Part of a small language model's weights: 8 layers, 4838 steps.
MLP neurons of a small language model. Each row is named by its layer, matrix (up: input weights) and neuron, and shows model dimensions 576-703. Each number is 128 + 24 x the weight over its row's rms, rounded and kept within 0 to 255. Numbers have three digits each.
After each neuron's rows, "fires on" lists the tokens most often at its 100 highest values on Wikipedia text that the model never trained on.

L2.up1720:120125088111113134123150139117141133112090144136129133156136167059133147103127130150128130124110127148157154107174148118127107118120086096134150148139097153091139139123176166119121129119133123143113145137111110093112116132136133094145164131120108133144087155120172121152127126116129153166111138103138154120141113129143179148143147150103146133137147113130138152127129112089124154106137
fires on: " |", "|", " |\n"

L2.up2401:149151108107107150137108172103126122136115137133108100136094122146121109084107148108124134124112112134154074090118139136117144116086130136133111073118156154130136123119108095158138191101113159157174144133128153133121137106123130107133182135140173129125161151076120113129106156125108127154174150167124117096156161128154138095155167118116081129138145135125132095138178136093096117078126
fires on: " pres", " pro", "ul", " same", "l", "ol"

L2.up666:156149101155140159119128122186081087113158143151137130134188121104123128142126123182108103123083151157146109109123114152139133116067143157089116117124145163091113161115149140124120111112170152151100139168100111139140135151114132131118147119150121145099150136200160154132104151098159135126141103123148166158115144101132122136096114097103159110120111110085155064146118171130125160165174
fires on: " It", "It", " he", " it", " who"

L2.up1936:116138128142157109096106122149138154157125076109129164178121143130144116114110151116166108085160129155118170178148157124141161098115170113116123108148106112141077157118125141093123134159138136145162124141143132126135136138157122164106099149095138092123136134127106124098142122140128150127133108091132121145130117118135144151100117114161139127158114117178122106101120122129131142112117
fires on: " exp", "-", " as", "av", "il"

L2.up2700:129114162149104123110069144130106160114150127141142126097127139146132137126105082160142144112101081128131131114133164143097122116096097173138139147087151130087157158104123145157112138136128128122097194161123130115145149121099135164068105106117131122136116130108130115125106120122163133099121128140134176102155133115130146125130134100157147103125141099106100104121128101092134148105105
fires on: ".S", "op", ".", " sub", " States", ".D"

L2.up1697:113119095108174144105125104086124108124119124116108117122124144169140142206128169126134138121152142119113148097134126089098100115172164127194139150118110118129146169130150146157118127135142130110115129120132124098117167149156109165108107127141117078177154121111117148135123141138128126154139091101128073192114106129161095126118107132129125098182099116113111135129148106144120139095176
fires on: " September", "3", "1", "2", "4"

L2.up1614:139087163101146108130141121115116120085152124145107140100141110159133120124114140108132149154135152110155128124110115122130127154097143130144130073134103124122122176129112100149149134129126188114129139124127132118140160160147131151140133170173167132120150074146103161130142156139108119079121140107173162113124142161130144156111119142127151123116124151114147166125120107155129080144144
fires on: " ", "D", "S"

L2.up1392:151124135131100106139150140108151157137095142134109120101100125140150156093174127124096132147136113140130084143137117138152078099048166130106129122145134147117074096109101125152148122111132159120131148096117137142125112098122146125099129120115100114102137110091123104113105113106097095124139114097123101151152171116123156116157114112159105084120098166132111133171161148163150131153093
fires on: "ar", "ri", "l", "or", "ul"

L2.up2658:122113145132153112126151113101116146202155153128132113117127158126098104136092113107124121134134128094106134197112122032157111172106153146151077140173106150133174099105118147141107127113139186103071097129126135122134118111126163100107112078148145087102136124152137153116078140185121141137119114136120106120130119111133159134129146148155125114150099141084138163123123103138102097125110
fires on: "==\n", " only", "2", " rec", "==", ":"

L2.up575:110103039132150132125138135114130152130115111108153120109142134145119123088125137122110155134117103152132123126143141112126099098107130121095129185130120149143141121108123121147118133095138156122112115117069076124155068107161137101123145158146112122148187165146104094159111169105136151157109133131110151106132128153133158096124171139092167123143129073131127170162145137116131148127139
fires on: " |", "|"

L2.up1760:143121132136131117143119111130103129124107134146131137126100090156125080170131161155120132162117140092115093129130110063159106155163130146116043158092090144080172119111112162105093121156148143139137134157113145117183077153106144129115125130150147132124141097101124085104111127096169127139108138117121138128147153132087148146104104151120127130166137183094114122125123159116095132125117
fires on: " |", "z", "en", "es", " at"

L2.up101:135131167143121131135169111142144139156172133186137150133110135163161116139159106145178108126143078136124131093137129133112137125125129139138133100100092131159131108125114144118169103138082147133125099150123142091135090091138126110110125097103103142176166088129097133118126135167136147148132117162091202161157083114110127102126138149160151143105139098131073134089131145126131127104124
fires on: " l", " ", "s", "l", "ri", ")"

L2.up1458:153169165140106142155137138117127121124140132130093141114129151190153125132123128093120135113153147180130144114111131180095146168103098143147127129124144134102143118092160126130106095111123155116080080153128125124123144121132149108118080114062137081134112144088172171136078078117114131103122157113119140125135099133121129136173082200135108130117136139139131101142120177123091096167147
fires on: "|", " of", " there", "art", " all", " Title"

L2.up659:122124126114134115154110135143147138136089118155121115112140119159139182148163152126142110152124112125121147115132126158145119137132136176117145126187139148121113120099153099113133141117156104126140118121105108170093155127099100098117133132131147098151102115139153149172149187104126096145155103131164128147130144138165111155127143124154153110119140135112083129180141157094129116120166
fires on: " and", "á", " &", "ad", "n", "d"

L2.up1671:144083123171052069099166141149122147143130126172167113113109142146100140088140131120123161083157129120099133127119100134152142150168136130135140132179109123151115178148135142141143157136097146140129117162104170122184132139109134144108161099129108138101149091100122110138143145122134123091140112121103127151143074109111142127091111131103134132145115170136178163142162140154107122115127
fires on: " |", " /", "ad", "u", "."

L2.up857:137097111096118120112139155111079137163113142139165160105108118145142112079084142104090138144132118124119132146094120134139123144119125126128095121117124121115157069154102147128102096151114139161102163120097140102079117155152116097107112110098128135131123123152083133133087134104128122134114154092092087134168112053131143104143144068127169095136152143145144132152114138134122142148147
fires on: "=", " at", ":", "==", " List", " m"

L2.up164:111140137107065143122109130154070099087165170188117126105137148150155107124158158104146156161097104194096124136120125132125115153120151150095149123148148131146135153142140122103150082115141082111132129103074095074101118148154160125157148117131130182153157110096154160116137161147119155156110074140147132115109091111181145107119127123141108092152128138115133109137102131099158106123105
fires on: ".\n\n", "==\n", "op"

L2.up1474:102150109137129152113135109127130101180115100129145106130132153183162178161113116134163111088118141119119143117100153155129090094130124161102138094099110144191133128122148115181150133115135134171164112140131185132109098147111124160118109134090093116103156150061099113147134145096165102167157088102110160112155104106131145070106130131104115172120122109122120108112175108168129126148120
fires on: " by", " through", " to", " via", " By"

L2.up1684:118161127152108132091133128100112100110155147124121113122139143121143140145156176151125117112119125160153128151096126116098079158137076150157147097111113133132153095138139131070083109118088165124115166116117163131120150154168117129153122136112088105152165108103130125147169137136133165133124114070134113142108122132119121094184142135127148173143121097118096130124098188129089105149123
fires on: " of", " sub", " for", "|", " Naval"

L2.up2288:161110156117179119114133126102054116081119142119135091128134146091149174070102113123159122184120173166136114100118155122139103162098107155120170172132117133128166143131155141150121110091154125166106106108170111119152119107124152109098146111149122088071139160113130169145098132148128119166140094113127159113065162159136142180141115152103131151158129129148136155103119113167174109091121
fires on: "–", " ", "-S", " cm", "9", "—"

L2.up2767:148136167128176143044152141155129127078111134130127106115123106104122162128160155113166103155120123139099079148112117147150122111116132135117122181134125153186085132125179135154147099131104084135114102101120104115139158141096177132130150105108109107134098096145131082161171103124147147140110168123149099155109112121145135084126119124155171154120154083120163160091161122138135106110121
fires on: " than", " to", " of", " children", " pair", " one"

L2.up565:123187154149125087109125136127126134119123169190125109101134139119133099142096130122102129158130143131134102158134180129132102152146154126110161099161120186131165129099090161097118117083111126100156103101105138132133107104131116130101126115199140102130108119132141137142114124164098050128145112136136097100143156159141161117118165117178139099146153124141121120149091138100107098123111
fires on: ".\n\n", "in", "oli", "==\n", "od", "ad"

L2.up1391:096105144119147139116126085156126135127145119148161141112132122097129164115140139093110099122162162150148132105155099130135134149147159175128138137116088133123125129114110144128157123141094140130154083142124100107137141125125156151128145104132114157181140154089114153204121111157142112146075141139150151142133116129144154125164154164150094100135152118158154137155137122164121145106154
fires on: ",", "l", "9", "4", " ", " after"

L2.up1044:125155162121127127095103098154156127107157110127149111133125098088135109079135151142189129117105119107130137125101111136143106129120158103114141109180188132157179122130115117141125167109094124151127104098144147171160172093094129141143108161100086135127129137145112180127132103062145123105164125179162097088135142129111135097118126092129097136137152082168113064120150176142139112148112
fires on: " or", " ph", " /", "or", "er", "/"

L2.up2131:148128157113117126119136102123116133165066140157118114108137123109130171113047138164096131142114150164086149112186120103103116098109099087181116186139123136188127122142122149141099126101144185140112142106121143146138115134111120146106142146111130127102093107079079094129088148102146139143167163065127143136144134131114162155142159136146124129115158128176131096145151138146124144139135
fires on: " re", "er", " prep", " different", " |\n", " more"

L2.up886:105111207107149124122141136150119123114184175144129131116141152126078096150141139129109123103154110112152109129083110120158130142126105128160164140130130137103141167134121155108069119141145159133131124143125128118106139184142121147155110150128131121121118098100129153140098137145121141167060138121133145133126121113090142123129129099116144161130136130138101128121154117143171148110105
fires on: " ", " |", ",", " in", " on"

L2.up499:145110177122128124126142133138084149146137130187100155160121138106121150140178146079134106118148129152152135146114124137170114118089129151131141117119158146116127136144162135176135136132120169080104152153125103143154078143104131135110105133150175125142143096134165112069121119106173167123171128141119155114122082118096124099104153099110103099074140090096117142142118137133168109134122
fires on: " he", ".\n\n", " It", " company", " it"

L2.up2262:112170108129089174080121098159168104115105122108133086130161179107125101116100128121124182105116124127151170126097144145166140155105143111146155125131110132102157145155148103171143166111138129091113107089090138180105093132161130115116143145116110109134138135157169116159115118110140110128168103127147134120148120107176154131134147122076139190129153169131199139134132140140105103108143
fires on: " |", "|", " Mar", " UTC", "ear"

L2.up548:098132178144143092102183133169175149094124125123155150148145155116132128088130155125121106096144118137160153165181139158108130075146187140106108118133160134115122119099135166105142178114098093120190154133150154174112112158134171128196131151079100096097138168151138109136117104129137110112104109154139100100151151074138135084107108082103144101131147139122101143148119151119122158112127
fires on: " or", "/", "ut", "il", "ert", "-"

L2.up1246:093158143122152097142122152152153111142102113140124124182148148136141166129147103148115077151095114155107107136135095148156110148156142114104131129107089109125128124120139098125106125112148120148110133119128115139179148132129173105113132089093136154158142138150157114121187066176079128148100146135121136192173081106149128112138130121127134127141135112132118127136144128133147112138158
fires on: " than", " of", " to", "on", " with", " both"

L2.up2629:065145146120148134123121158151185087133084139142113140114092098138112189099137143120109081133135103134087158158182084110076118124152123132102144145146138161111123135156114158145120123136129122152091103142109153088136112123143092149152155153110161141108154122111137123146125127081134157107140133148141131154143108086167131124172117170175182136120110153088086115124125158138144138154149
fires on: " and", " \"", " Pl", "l", " &", "N"

L2.up1580:133121130094134145122132111134161098132097128132129115124108127108112121122115125085126190150102112144152126107162120135145144156070148116136126129137147140115155138137111149129106116122112116097178096111125161110126138173140130104134123134101161122111113125169132097130138100150099158132136166146102109137180099114111183165121109122158181105159110127148101118153166150142119148160145
fires on: " of", " that"

L2.up487:116153100177097129164140159100132131112113117135105162111123157157122128113134097128106150088145124128152115136124125124108129150153132124151121138068122135129154143099160135132094133096088118130123132137195166143104165097130152117160127106116119088113099139141107147135139126084122154130088091168101112112137142135153137132101146087170119119115171115083164150166188129167137129153138
fires on: " ", "s", "c", ")", " is"

L2.up2339:107125148133128149122163150144157116120155127082119129128107114174122117139165097089125092147142136134104141161107165132158129129116153129104189108168112079111136126117111104150083115108131143106178104142087108144137139140122093086098127155135128156128151100134163134131129122176154161120117105096138115142127147203097143123107100078100137164166134135102143125150128131124106171144156
fires on: " over", "Ch", " than", "-", " prior"

L2.up2479:129089129161115130151132133146174125135099127156110145130136125123153157149154170164128139114121107153133093099176079142105127115117140101140150152128103165146129172100116108157081101083089164145127138132098105163091164104118099122183157130160127199126140131138142127146152126165149179152161131141120102146109127146148136132162175158113120155165143116113110139108137134123169125160176
fires on: " |", " −", " |\n", " /"

L2.up2519:129142140108122115104123107138109164142154110118119148098131142097174140161174129149110097138076089125101132178186124118132133116160126126131159115100113146142142136097119082119124134108114179058118137140123084176101094208093134121144140200128138133155104127125125123132180146133118120149108124146132121110153159129127156139127143094118089067155132120102105116132181127110135120117152
fires on: " |", " two", " its", " four", " more", " a"

L2.up515:076092106112127116163129155094120064122150116129155150093113114073116126126122144095096158115118130120147138150166103131132120116106091110121145151129105137142152129135127121136102123085137141116126106146111095099124100129087137125110159171132124140142117109152168107163189158076138163121114126111121129145117121132146205120160136117107134130151097137117156129121153125157149149109141
fires on: " |", "|"

L2.up2739:132105174149163158153157112140139131129128101094141111105135143116116102106125120129151114126157122118131116141105123116128076098092168069087062121132116126133106115131102091136126151191155133148069158120102110132124144115129146149125122142094125094107143110090111099130150082116151104158121088130108084145103143118128115124176126117137156138097123145157097105099127115096108122132131
fires on: " in", " on", "h", "en", " at"